Part of a small language model's weights.
Architecture: RMSNorm before each block, rotary positions, biases, untied embeddings.
Training: a variant of Adam for these matrices, 639M tokens, 9745 steps.
MLP neurons of a small language model. Each row is named by its layer, matrix (gate and up: input weights) and neuron, and shows model dimensions 32-127. Each number is 128 + 24 x the weight over its row's rms, rounded and kept within 0 to 255. Numbers have three digits each. A neuron's up and down rows have the sign that makes its largest values positive.
After each neuron's rows, "fires in" lists the words (lower case) most often at its 100 highest values on Wikipedia text that the model never trained on; "fires after" lists the tokens most often just before its 100 highest values on Wikipedia text that the model never trained on.

L5.gate551:156127142096133075112157151160145136141122145104128141090117125140146119103098138094138153157145118165135097086117145082133150127114114101121133148088121117094141145128129122128120124144137162108132124145111105121133105166146147142092127145090091135165158131153093134174169161130104183086
L5.up551:126086102152161142111126137121103139098092109155136094095134110100142157130147118156131153121118164146112151100109149119133140129140120154154128056128112150114116135150115116142106151129136134104091092170102107116121137119093126160152138143125123158133122125082136102094159151109158132146
fires in: "name", "tournament", "named", "game", "games", "volume"
fires after: " n", "n", " g", " G", "r"

L3.gate688:130119123153106146146130139104125113113140156137131167060107136134165124192156134142116114139107130103138088097113132117111138136105138107138145125106096158131145096102116130125148099124087145160108107183097101127119116106150092094092088169125181104127137083133101127124128108113089112150
L3.up688:087152100151127121104150139191125127128118113136128119090146102125133140079165149153123153107121113140114126181103096145155106086132136167105157090158133138088157091161136122105142105116095094128118115134128110162127160143151126135073116116135157141123125128121125122130175128092115108109
fires in: "the", "they"
fires after: ".", "T"

L4.gate768:136148146115136163148130140129109137123167111153099151117136156098115148110117140102082137137130133086107157138130108119088093139144146134141149127128146147162125138130124105143121140137149091140188108134091139126159101138088115131108106098130146128146093141118132104113132110129113139122
L4.up768:098127098127100134110103142127104090138112103106148115176132099158106144184097111130121143147173124154096203126112168146112108088101145173090131159148146127107139126091098124155125126152103131136122072108125136126092144157161158142164117173103137128119154128122120082176138145102156162145
fires in: "it", "such", "with", "much"
fires after: " I", "u", ",", " was", "o"

L9.gate751:084101118138124145080096172139140118100150138137094106140128164095108103139074140102106164140158116183160110119123122151119110116136123171124114130104130152142119137148110131114135109130108118152176089144122135166148104122147129105092109156114132151107156129102090083138146119085150159097
L9.up751:108105143138113133118123166128144147115152098090157135119164155132145147101142139111129131068115103164098137090126116167157167122145163141139099125105085152084169126127128124109142075135103142160097139175116122165100159116123122131102165155110143151123148114102146137139159099105134123133
fires in: "name", "named", "same", "game", "similar", "next"
fires after: " n", " s", "ec", "e", " v", " g"

L4.gate569:097093133132088138106119085106126089114138101167148115173177132119087064150138138143101119166150129109154140113134114115166093152090136119125155163117134141110130112144177114152147150112088097111128103136175098144104123149153130159147114088142151128117128126172127127149153108138108059117
L4.up569:136085125130144134096150122139128163153102119103136151096135095113108151092122161176116125115154106090094103120127140152123143110130093139105126126108177097109114103107120170120115137122132152117149086139170114147130105101133139117115091132141130111101093073117087124151098101098162146135
fires in: "he", "this", "history"
fires after: " H", "h", "H"

L4.gate229:159145141074122167157127066136152122156108138164155121095135094134137116106107153123126154181160137110120131152157157129107127123162134122132149148154103124136092146119145125146181143117091119115139123115127136171111110159114085095129095143101115113101079119131128108137122123095124088090
L4.up229:108120092137094134169099165121118131127156096110141092143128141143097159099157182123159143163153157077124129115122148113102129148109147095096104128094133080091104075132112121137094091128084086148100151130106170138120154107163119169155080103122162117107137093140114091129118138127167135127
fires in: "this", "history", "short", "although", "than", "historian"
fires after: "h", "om", " th", " h", "H", "l"

L4.gate624:112123097109116141132089155126144112148125081120139176090145107105143089140106125140143144115149106149062138124143162120115120146122099162179129162154119157143092143151127110132129126146140174145141132091153141097161142133153093130156121131160104107144082169137125141136108184129176142116
L4.up624:132124148092089093114127097091087151146151094105124098149137130160113118136079120165116120131138109185121099162142126129171103104090129139112116176135166108102110081131115113115131113149136163147155163125124114102151117130147134162125111171140108115138113119178116149179139121140089135117
fires in: "has", "republic", "records", "record", "recording"
fires after: " h", " R", "R"

L12.gate714:144164080126104136146107101136111128098113131087098125099137124136148118123097131095125108152125146104155165138097153096143154137140092137138162139110124149104114147099167109128115141136117101167151136118155148122151161091148126133142098087178132090130127157134095126164113133120144137135
L12.up714:115102144096107114148095113135145098142176146181066115142153088156159126116138142129135138159147105139159129139148121150115162131113107113125170126143132112140169141121115121145159135122120107123161128114083170146155143152110139151128109157068180120131122152103096156145144130125116075119
fires in: "through", "although", "throughout", "basketball", "around"
fires after: "ou", "g", "et", ","

L4.gate168:148147143128097155109106134157145178120108109138096158126114144179136099162155165098098120171129167119087109091140148096125104136153070127105125121114131083111156125165151117173102091132073132129095104089147141133139131146171150159086157097120120108144122120129142131140144118115097144113
L4.up168:131132162102151162114104119142119111135132115105177128125100148121103122089132139145190146091121147125161116163166097127073152098150135153117163169120156089177157103129150124151148140086117102155120107104185131193116097144127106128125118109130133121102125111158109139106104161134169117161
fires in: "10", "100", "80", "70", "106", "60"
fires after: "1", "8", "6", "7", "4"

L5.gate51:165107086163091105153111095123128111093150132152085121144133115122103161113092093116089181131145100140088154144119075147112146111166130149157158124142113128116142162115141153124096067143119134145123125129098138117135089133157131133121109134113106130162205130115179116144145104100170121115
L5.up51:116060163129173105160108108127121082143146150115142179105149132074109125133139100139136158137082175116123096128132155166163120125123108127145096104116184149105162158118162151080170115100154079116115112122132120138136175139148103097158118161135131118149140113118161156145098102146128139124
fires in: "but", "became", "because", "both", "mother"
fires after: " b", " m", " s", " B"

L9.gate580:142120127077092091123122120151142171128072107071154097144099122147089115155120140145162107104110104118120173139157112104111125140131129190096158170187175134122078102134120167147158129116117157132112122148117159101138125111162122144139109140142137148141129143084147123139168167160141129166
L9.up580:151123112096120147104134118137096091122166106093109104091102130123154162131136128124107129118119132128118112153105148148134125112126098138165138135157112137134126153101118123103122121132108169167126098154116134157156161161151119130146130161191093088113104169105102147112133169122086077101
fires in: "has", "have", "instead"
fires after: " h", "av", "e"

L4.gate439:142164087153161142176106140156100097130123120133099123179128172113130154142166138116112113106145121134135113093132151119108149134111110109099101148129128141117114140141168136120134085126134135131149107149132146190122162148165135158079092141138149146147097104159131126112135096118125180097
L4.up439:067170145103149127121159152086133145168151128092067144129108100139088085122154161141140081138096132091137151133147153106124163145117117155107143077112098147131148169110104147081110157118105096139120131146127115156128116128138116168157113184129141163118162114105131108124153102121132104154
fires in: "on", "an", "online", "own", "one", "owned"
fires after: " O", "O", " is", "w", ",", " A"

L3.gate134:116135157162125127115103141131132151116105126114106136136112170132111181135152128074127113154126170133104125150133170096108157102128074122116158103138165095123134163120129115133107107161145153130165133144106143127106105161125114105152095156156108141125077135151101102117133106161101100127
L3.up134:154139144088142138164152150158142118103153115173122153142138137177108134117088108105126106123099144147146119093137128158116168113130105163130138161142135120129145123129155151131167151150129166151138102145141093158126099135079091138127124162084133137123103128159121123151075159154115134132
fires in: "10", "100", "2010", "109"
fires after: "1", "9", "7"

L9.gate450:097117126090160125155148114117116145120097145150093167095102157108130155152090144150150110158146165114078092098154120143127082094129129142105158151154132130124119116146125154112149099134168133142171135119116095142151153150134122112136150109133169116133142137142127083115142135134174125136
L9.up450:129118149136101155136171153108123078123175086118136110148106150095108133132098128109104168137147113145131115145096137098105150146081102115169142105159142121131128127145162175150132122157147100138119187102154124096178145172109175125151084176118117148132138180105129088125155137112121137121
fires in: "september", "november", "new", "norfolk", "north", "pictures"
fires after: " N", "ep", "ic", " P", "et"

L11.gate728:144111120109141156142114122091134107127159149161100156145128132131121166158096142122136137105112101162161169156141093115122143120145095120175148095109144134149153112128163154151098096156128084143114135119120117167120093089134100102112129110113106108166148164148144080111132133149149176152
L11.up728:111116082132151112123095110093135101159128146117145132146117181097153135134132160166130141133136120156091175144136162148148131133119155174122136135157143111130135094134097153145100134137104114106145084114139121134128159104120134106108117084137102153137121136124104139156094129099137106140
fires in: "000", "but", "and", "she"
fires after: "0", " b", ",", " m", " s", " c"

L3.gate526:117164139148151119150142160107115165120110136157081137130198135109103146155102119090112102131111127179114131103153105172109133131140164140112102155174143114148110092126093123114133134135138121122153082167125108149120113149084154094090128087124131117120125135149145091124136099133088112126
L3.up526:126109099120133123103143165178112130129192088110106150095155095086150131133131144113123156117103119093145136125104145179113137116140160149185143165151130151116097163111129125152135110101136143148138128135088086110162125143108116089122114109121134112103126104137151143114113099117139107110
fires in: "with", "won", "beijing", "for"
fires after: " W", " B", " D", " w", "et"

L3.gate180:154135089146139158108095163160138112112112111111170145125084134115175112135115123125120132115176152091104187129085142134107141097158104128131098156148087132143149128116112163112082120139128165129171138157130150144103125103133085146144121164152108162124123117140131115108133127151122124103
L3.up180:130121118076155108131186092139150064101116148122092095140109115149094131152113138154093122137131089142114151095105134157107103145114122144100111128110155107121143111173181106130120143158070107172142127120153166146108112134076116149141118117138127130134161073107116109133162089115134121114
fires in: "after", "offered", "referred"
fires after: "f"

L4.gate149:105125126104113124115134173150147139098115133101115110160090149183120085145118154091086150156098131148079111110124090130109142144158146129142129127120131103102103152134129106118161090142157146099144095175145156127074164116145105171131158127123151096138111142138105114101171161129109108103
L4.up149:135109110108132124143110146125089146128157098082149088123100097137134122117153092152106148144100139134121158148177132121133153147137120133141123086128100118112083143119136104120082154127130164183133119143107153093104165106098154149131099112179109115151121113131120096119105161093147126098
fires in: "his"
fires after: " h", "r"

L2.gate258:084128145132125123129133162093144106113145122110084147103126148142143120162111104120081136112125140145073146129171139152068105113188131101136106140117145127141116140145119160148169114156164103104096092157172098143122122144084150119142144111104162126138114130137120153154136122153128144152
L2.up258:132157152141178149111099123136114102131139120107188158100141158113124068128104167111113139105177136115147123162152167136123108151122182110145086144162145155146126139130120181094080139165121152102120125132134103125125081107162121137149148139132136106103116096141146134108100106140138109167
fires in: "were", "water"
fires after: " w", " W", "at", "n"

L4.gate711:149067073089100152137163135169149099162149132129158168087101069125120148148125149134142124145122131124163126139142145122125127114160121126165110085154146135159153155101111112157111134167098135143126102115146180147145152130151100135115116144112125147114118115122142136156125143139143086105
L4.up711:126182119145113127140120130110135120160155161128132173131151145120102165188153125181145154126152081121114134171139131171140115147086135151077083127095148180109175141112103141096172158118112170172120103143113144145123126136092140166108095095126139153105111070103139120104117130122103135109
fires in: "after", "club"
fires after: "f", "l"

L6.gate235:102126145154156164129101104124138088149087125146132154136136161140110157100157106127173126111134174134086129144134145107130104125097113134132153181148159139148093186140115141150142147114157129115115082091109145151088164144101125123170117126110132102123099113107127147159133133093142113167
L6.up235:126088123092118122091141127151175130112119135156131101093141101124153124096162095109101135138161137102115143105123096146144153109109141142092150109171159121081126122128122146115165150112133145124141132098113156125161141165096135102134118135141116126126125128111149124158124080141105108109
fires in: "state", "university", "given", "private", "create"
fires after: "iv", "ers", "i", " St", " st", "u"

L4.gate77:147130065154126170127141158123122148148156136065137113106146110153130084092094144107164073125111130135151127153070130154120126146136092088133107134150144111125076100165130156141139137123173120158105120100136156081123106127090137151186143150110117121134133117141094116099099135148138121159
L4.up77:156154125116130095143112135164132121145147180150105128097106134144126125129123143138164149133131102116118110154150134118130143159127144125152162107086098110082100095138102112138105115104138102132077115145124108149149101079136144139139141108082141117147106096144115123096149150101197156156
fires in: "album", "game", "games", "language", "school", "stages"
fires after: " g", "b", "an", "ag", " s"

L12.gate768:137159087120096140099103143102174136137125163140114104141165169167104150117086102111149138128111111168158165110108123162167151170145146132172125144110104128157134104128143100139180104139107147130151170113182091146116110112108176115159117119142167140155131122120124128118124143134123103098
L12.up768:109123117098146143135135109119122105151149103116140137131145161093127113151094111115111104140148154114149140104126094129154121143145148104110100128116110109153112094137125102123125127113167129087086109096116138133111084127113124157100155114115159112092150176098148144097093069180167174116
fires in: "states", "government", "development", "committee"
fires after: " St", "n", "t", "op"

L5.gate325:103141130131148132091167140105086147144138089111167114130116163175168137113134166159118158143148097129145126142122152140121125199137156140113166101135108075095167158131117103096126127105176109149086109111100081113107115119113158129118163145173118101136110104103114110142122084096135177167
L5.up325:121113114135121146106123104121165126165139156130118159113075135119129124136102124140135181125099114152105133150169091109103162151165153138145109142132162102142115083095100106091117093139117105160123122138190173120107144125160148124143144124157147126159121126121083104100173120126155124134
fires in: "life", "game", "games", "book", "lost"
fires after: " l", " b", " g", " n"

L3.gate533:143137128099128102121131124125142159136142119112117088104137135148101086137133152136083136139087098139099144146166116151117119136106104145103170107130130133099141130120112131120095096144144115164114077101151113120155064170118144186133185156160123151134137158137090093152098140119104139127
L3.up533:140078129135137154124117126113120150083112129117129096133086139122181166147123162160126079127149159155137113145129116121113139158129086147163099094076133114131118170114195155184119165097137111139088085118123118144166112132099124133147101092137105102151130114105153116110095071142128120154
fires in: "which", "who", "also", "all", "while", "album"
fires after: ",", "e", "et", "ing", " ("

L4.gate43:110137135080146116141111128159105141117149121135119106115155154091111164148155098133120138138137091131138140137172111130085100138114082119122146123164169161145165119138116163114142141157128120097158088117150085156116156114119132144143171119067109133137134116146115120125104131110093103135
L4.up43:138178140115108159131160110108139096114138128162155162115129139113126110124146135112118157148078132114105126162126151114167117099133117121141119104144115174158083131152144112115138110154135154147142145108113089128151086084074178186135160148156093141147136117143132114115157131135123105144
fires in: "over", "government", "average", "water", "general"
fires after: " o", "o", "en", "at", " a"

L4.gate54:111093148092158123089129129121133112166171097113144098138120103103108150156121081130094123135155106144151124134141124146105104104138104118077124108138118118161122157126147140127106120136143118144153090161131107096138129124148177145147132082097120125117112147102090119102115130135099076140
L4.up54:121115107080167115144142118123110139163156143142149116169158070124157090162128147119126119130101106125160106100171102126169099100093109087083106124129137147129086074128096139130087135112155142122109120149167069165125157156104105136131147161115125130144098095177152142149145133137103097136
fires in: "were"
fires after: "er", " O", "O", " R"

L4.gate119:141094113152091129167098104132121089114119162147131154136088128165126124165098155068167137104130151132138140168133092079151143141116136169133104102101132112102172109161121125158121127087123133163116121121148103128129131109103166136116136116111120127168157139148144118151187135127146107100
L4.up119:166115148140134134103138132153141121140138164144101127109115092118086146105135130132120128161159163150122115179108143137086162125149107141131118136143117143115107140131167176118110130161139108081147124125120078153133156120102190106125096114128118094141162132121137103131110084140112103156
fires in: "some", "home", "bomberman", "roman", "nominated", "lomonosov"
fires after: " s", " h", " R", " B", " b", " L"

L6.gate551:124111141136070144170095113074138113107142141111133151116109127139106132141117128112118168130105149136119121099134133137122121135115143156125150113131164115151135106089109157120093117150154114129136104170103097102172147121107164164092132140100097115113149113162148170123113139111135129145
L6.up551:084077127117131125085144181153161089110148103152140103167096132186123129129153139100081123146133089174139157118150176120127133124136145109149115165143115095114122132146115107149096079132095164104124161124145094092125106100121128129130117111100161137106112110091125103147151111084175171122
fires in: "became", "because", "major", "minutes", "chair", "become"
fires after: "a", "ec", "in", "am"

L9.gate144:094111120097122124118083069124114116138137131128104121126131159085130121168128118150138174136138074151098163156129123128104132176095127132134130167144120135162137141106098167154143089129090115136143163094103144127071120154144146171156157141114145103152177094135094139098178122114100085112
L9.up144:136126145136108114135122136122147143142073107151116151112131115104140156134110101116109115157139138174103097123114135136064101117115088080132110154087091100136100164126087127138125115154153167099140125153135106152129106144104109137106167139051117150110115138153120145145122124114078098073
fires in: "united", "december", "band", "business", "assembly", "medicine"
fires after: "n", "ec", " b", "ic", "us", "s"

L3.gate722:083181096076147166099136139139104129132152092147140135145162161134107127153144156104097129104094094137074156113142130119144115108129104123101163129149133111133129073119115087130156164158114126128150133156129150160165062099169143161112108129115161146114110137091138156132120121145161135178
L3.up722:114138111151104070108132128089119157143137109120166134103117104158116104157153112117175147131138140116153077104125147187109126149114132088131114151159116117131102110140084081153143130115116111124155130148135108157144169123125115127160121130135121101097084137080117109148097128124155120145
fires in: "his", "he", "it"
fires after: " H", " I", ",", "S", " h"

L6.gate809:116143143111113092098103099114109164119089143135079100159156095145090136146109104171131152134160128101164117093120154149133138156147145093136123117149150162159126131106136123109143145119098099116170125137134153108131134121111149115144105105126173146130107141116164113112072117173157118123
L6.up809:088106100142168160119146152098109126137142103089117134143169164122158139160136138126125164153161145125142107124110118144117102106115117166126116142084136152076086125172130133116109102128122118134129107154137116157102106126105117162118107125125129133126149147152123112148146100130104160154
fires in: "during", "through", "this", "would", "stage"
fires after: " d", " st", " D", "d", " w", "ub"

L2.gate620:087096147140164154125174165118162146183113132093142141096172177114112091126132096106139154156148149100137127162169143115128144140123117108142119134134123140098101139137123155134138168140110139159137116135151132135162118144121145157127138141133093126065119122136133135118128105126152155165
L2.up620:135122136094101140142126095128146128129116143123109095117096072122115134107099156103140084112125121090126094213128092082127110145137139117160138137147125133157142130148100142116095123096121110131083124091132088172136088171086126098126152120116122111142074145124133132153125148167125131154
fires in: "which", "who", "while", "that"
fires after: ",", "s", " and"

L3.gate577:151166081144105168125178166113133101158187098126129151106126164166110117087132099106126131144131144123117154129095156167093095152131138155119127179129116142084106103152127089121108107116115143144160089159107132124142080148176151136142133114131153118176123156108127153141127103113137081150
L3.up577:140120103113089146147121105146156116126139128102124099153099147087163151143142130099131180121097116131132124110076152117097143098112152125122090139138154144145131112115154106144147077114132153130086104078142152110140135135134088158145166171168120182084121099150110104121134156169086133119
fires in: "in"
fires after: " I", "I", "."

L4.gate404:155159144087087133166153104086117122126159121125092104088144130167114143142114121147112139129094105102128088122157124131093108147121142086137112107113102100101149135110098087128115123134122074111137111153143111113139146148131150111149097092079148167111135110102109082138155115136104099118
L4.up404:136096134119140138106145162160151171105117098123089126112163087164133170100095129120118125144130091089123081123103127122123175123109110169118075133119080177146119102146141094127136098125122135164126125111177154150126118142144135130122147106113165139136098148125119127099100130112116107157
fires in: "during", "position", "conditions", "additional", "addition", "positive"
fires after: "d", " d", "os", " D", "k"

L6.gate68:176089091118118161144117080095112148161130094131126128165107149100103137136141106152150155167120124129155094109123125108157180097110139181144128178143113150141133146182115138101173099114152119121158090159105140132182131159157089129111104096134131149115089105133127081154081126133125092107
L6.up68:121097152142112108129144114149128108152129129135147164101146130131107149158129115125144141129089104141100104171115100133134107149129126103109132119128115121137093129094121101137136145132125129111157094105135088175134144103131109125098123171159159084119089109148160131171165146123156089153
fires in: "this", "but", "john", "james", "while"
fires after: " T", " b", "o", " J", "h", "T"

L3.gate55:148097138071102088133146123138160098118157137180112161076092118134096141117082130132162164139155120103135092147144146134098092112130088130206090085135139158155094111117120166168177131192106106108110113112098135104148157115153128122121136163111081137106121103125168162129114126159101152151
L3.up55:159112112104122112123148149122116095131122140107168110116137147176132130175112121092160114089142125117085124127159139106118117096153131121168127131137134086131091121107115126099089141134086103149137149153111140111152143134132171175107094121140122116111099117160112111134160113122161165089
fires in: "his", "third", "policy", "police", "this"
fires after: " h", " th", "ol", "ur"

L2.gate666:164118102120104099128133087109136121136149123157162105095179104085097124156137100155159120127165117166116149116120123129100080142132131078157162184116152138141158129077133128143160160117123108118152110155132112123157137148170091130085143145118137171121147129129152154147166125145116150138
L2.up666:148157115127100123144103127099102102126144116142130107112083147110152128146134147175143117096140136143156157056126102115102146103109148157163138112068135122126098115135151142131129146128118127122101188091157090177149175148147116081129138148123080166168153146084129157126106135114130155139
fires in: "january", "february", "library", "mary", "primary", "contemporary"
fires after: "u", "r", " M", "or", "im", "ent"

L3.gate614:099171130129165128131081134130114102151106105146112159162131168165114157162123144126117114099111145156131109090127074100159114164153091170115097142091116094105147144172111127141139122164088151127123167105116159143130131135089133132131113164105148133143151147135138147140130100146078118138
L3.up614:106133083101170142150130138120097138118139109172083131114137124149142110151134168132150142125131107142123162141091156104116110133169117167124169121186112170115087130103107133140156119091098096103118156111121117186166133175152111149099122171101149161146122150109156115129135149076118110096
fires in: "the"
fires after: "T", "t"

L9.gate594:152119093133106110149133123136162132116137128098147096134120166134133172153134136056125130145089165153122118107123146121138103091107110163142147135147154116147113146165122102124157136147135168147111094134109142143128134088127113150117136101146107141115109176146086151159128166135122131096
L9.up594:100113090096138097120113096076122099101094130155129104136085087131144169117133156111105131104122072165099137120136155158129130156138101169108131133127159111109136116085173128161111129164139118113139097101115188151126123113136127106118145127140147117118127117134161102135112121108159127116
fires in: "s", "has", "will", "to", "have"
fires after: "'", " h", " w", " m", " T", "av"

L11.gate487:159089107106101154141114164161114118138098093072106147127128128097182131158138098180143158110136128169163115122143149108156096115108071093102105123151119171114113131128110067143097113125112164113131129159112132156140116119104127139119125105141127123124139165110116131154107143153131127196
L11.up487:168120148131068148135157083162142114123081117178138096148142107126117114126152104101167092122145159159100122092111096131128109133125144098109138105122148101099136104137158135123116141130117114083145146113123129156170123103150081103145155128144146110178092134134099127106116085114162111098
fires in: "states", "school"
fires after: " St", "ch", "h", "ers"

L2.gate634:167114129066140109146159118102120159146104103133159130146161136099136077128142151118090119098103130149126151159145186117136123133128103099152154117133116130136105111133110082155143084143147143159183084159180107151112101133158118163111125146145156103095084075135099129104155151127098098130
L2.up634:159101130159158140113079185205113099144125122100148149141173146154140126131145164138075129094096127099141132102138162144117152116147117129117102087114126123159129120117113135146115140135162164143119132152109144118135145089196084130086127141116157115113137148124124100120162138151167138166
fires in: "to"
fires after: "ed", "e", "8", ",", "ing", "an"

L12.gate717:125123123091122127140116092129109164086134136116110119140133149109150099153120123120123127145154133081124140099126115131120099137100085138105139146131138113172160113144190086134146084141097092098175089106121085107141136118146118100119162142156098140143107094135150078127098079125093090183
L12.up717:074132110149113142153090155109128156126182101115172097185114113128164107168164152113131168089119121124106117142126148141127152083132136128128127107101110094114117138119200130113122122126135123179113104124151139136147095122143116159143093129163120084106105115152097146128134132116116109094
fires in: "he", "when", "where", "she", "wrote"
fires after: " H", " w", " W", "H", " S"

L4.gate817:160142086093097081141157086111124120116144123158141138150131118109127075129147126150119075125128145121090119124108147145118129164123111146094142146097124091128125123131163117105154138162153122148148114089137099145156111130153137160126108142094159132164102084112097134107130125110151136090
L4.up817:144143111149119142122135159092139126156119100114150092142100166086082109170130110125133116148126108135160159176087117115149138127141157136071169101118108154108119108123129144100099124129120103117152104111161093128132101077115156182130147111114135157127116121123130139141171174107121149134
fires in: "on", "near", "omaha", "one", "online"
fires after: " O", "O", " n", " V", "ov"

L9.gate370:167138091118166113168133087112144176115132137090163117153130153135139139118138108107075136123112140145079123135108078153139120154149119154085138145164156158137112148140141118124155128146132092119113104104115142099145103139117117159122149101104152096158096137189108147140161181135126089076
L9.up370:086119096102132134147102134118101118182149135140131127138138134149099126189156116162130118150177170136126149138150158133122098108079074096076170170138145188118145122180170154107185105137142097155135130088115101162118155121144146096116159133159170155147138122111140097153131118120133123107
fires in: "had", "have", "those", "having"
fires after: " h", "av", "os", "iv"

L12.gate306:100089139126122101160155126152166179092139121097150110145126124138131134073127124106156196131122107118112172170157103150151113134114123162117110088114133131138122110159101107124124129122125154158122145165142116101141103086136091179111147118171099109151151119164159143149158124140133133087
L12.up306:108103158093144107105089116136158125129105154085102106110122094107159129088159152203173156153117111089154122134091108135123134117118156077145130156165168155100140099137135177160103151138152119141136134112092131175136096105129106155145090090106111136118147091119093083146104136141109114145
fires in: "which", "who", "while", "then"
fires after: ",", "s", " the"

L9.gate821:087141098105115131152134121086147124141137158172101143171138171130120125119115067097094143122152105094124165114100123118149092115143129173083133120110141122127116133145171102123120100131106153129109108096130107124121138135166114124165159097145162151174120115085101101126166112131137097143
L9.up821:112112119113145158164083102115120092141152112133117106106097128130110134154101108139121093143113143168133099159113119157149126114164138139107099117116116121092113157102173095126116120161103103113142123100184120126156124174175099116150153116145107151143078143134131154097124097168139095098
fires in: "after", "in", "during", "when", "although", "while"
fires after: "f", "ur", " I", "he", "g", ","

L3.gate91:108132133101128153115086141093140112099141159167142152150145112120138123091127144129138178106080154165134122094091108107127098095144079152148126138105066168111150155128156158142141084148116173146170130152120160136098122135131089122138112147155162127145109139104184120122160115096109118134
L3.up91:125169114144177121107126148105097145133147169130144159120143120141063133119055119138078167115115099101122150104100108130106147138152159139113159128149153142118128114132111184133118118129104089160129149167160141102103165147118122126104159107120137140091116111110130091114139168168095157106
fires in: "his", "each", "pacific", "published"
fires after: " h", " P", " C", "l", " p"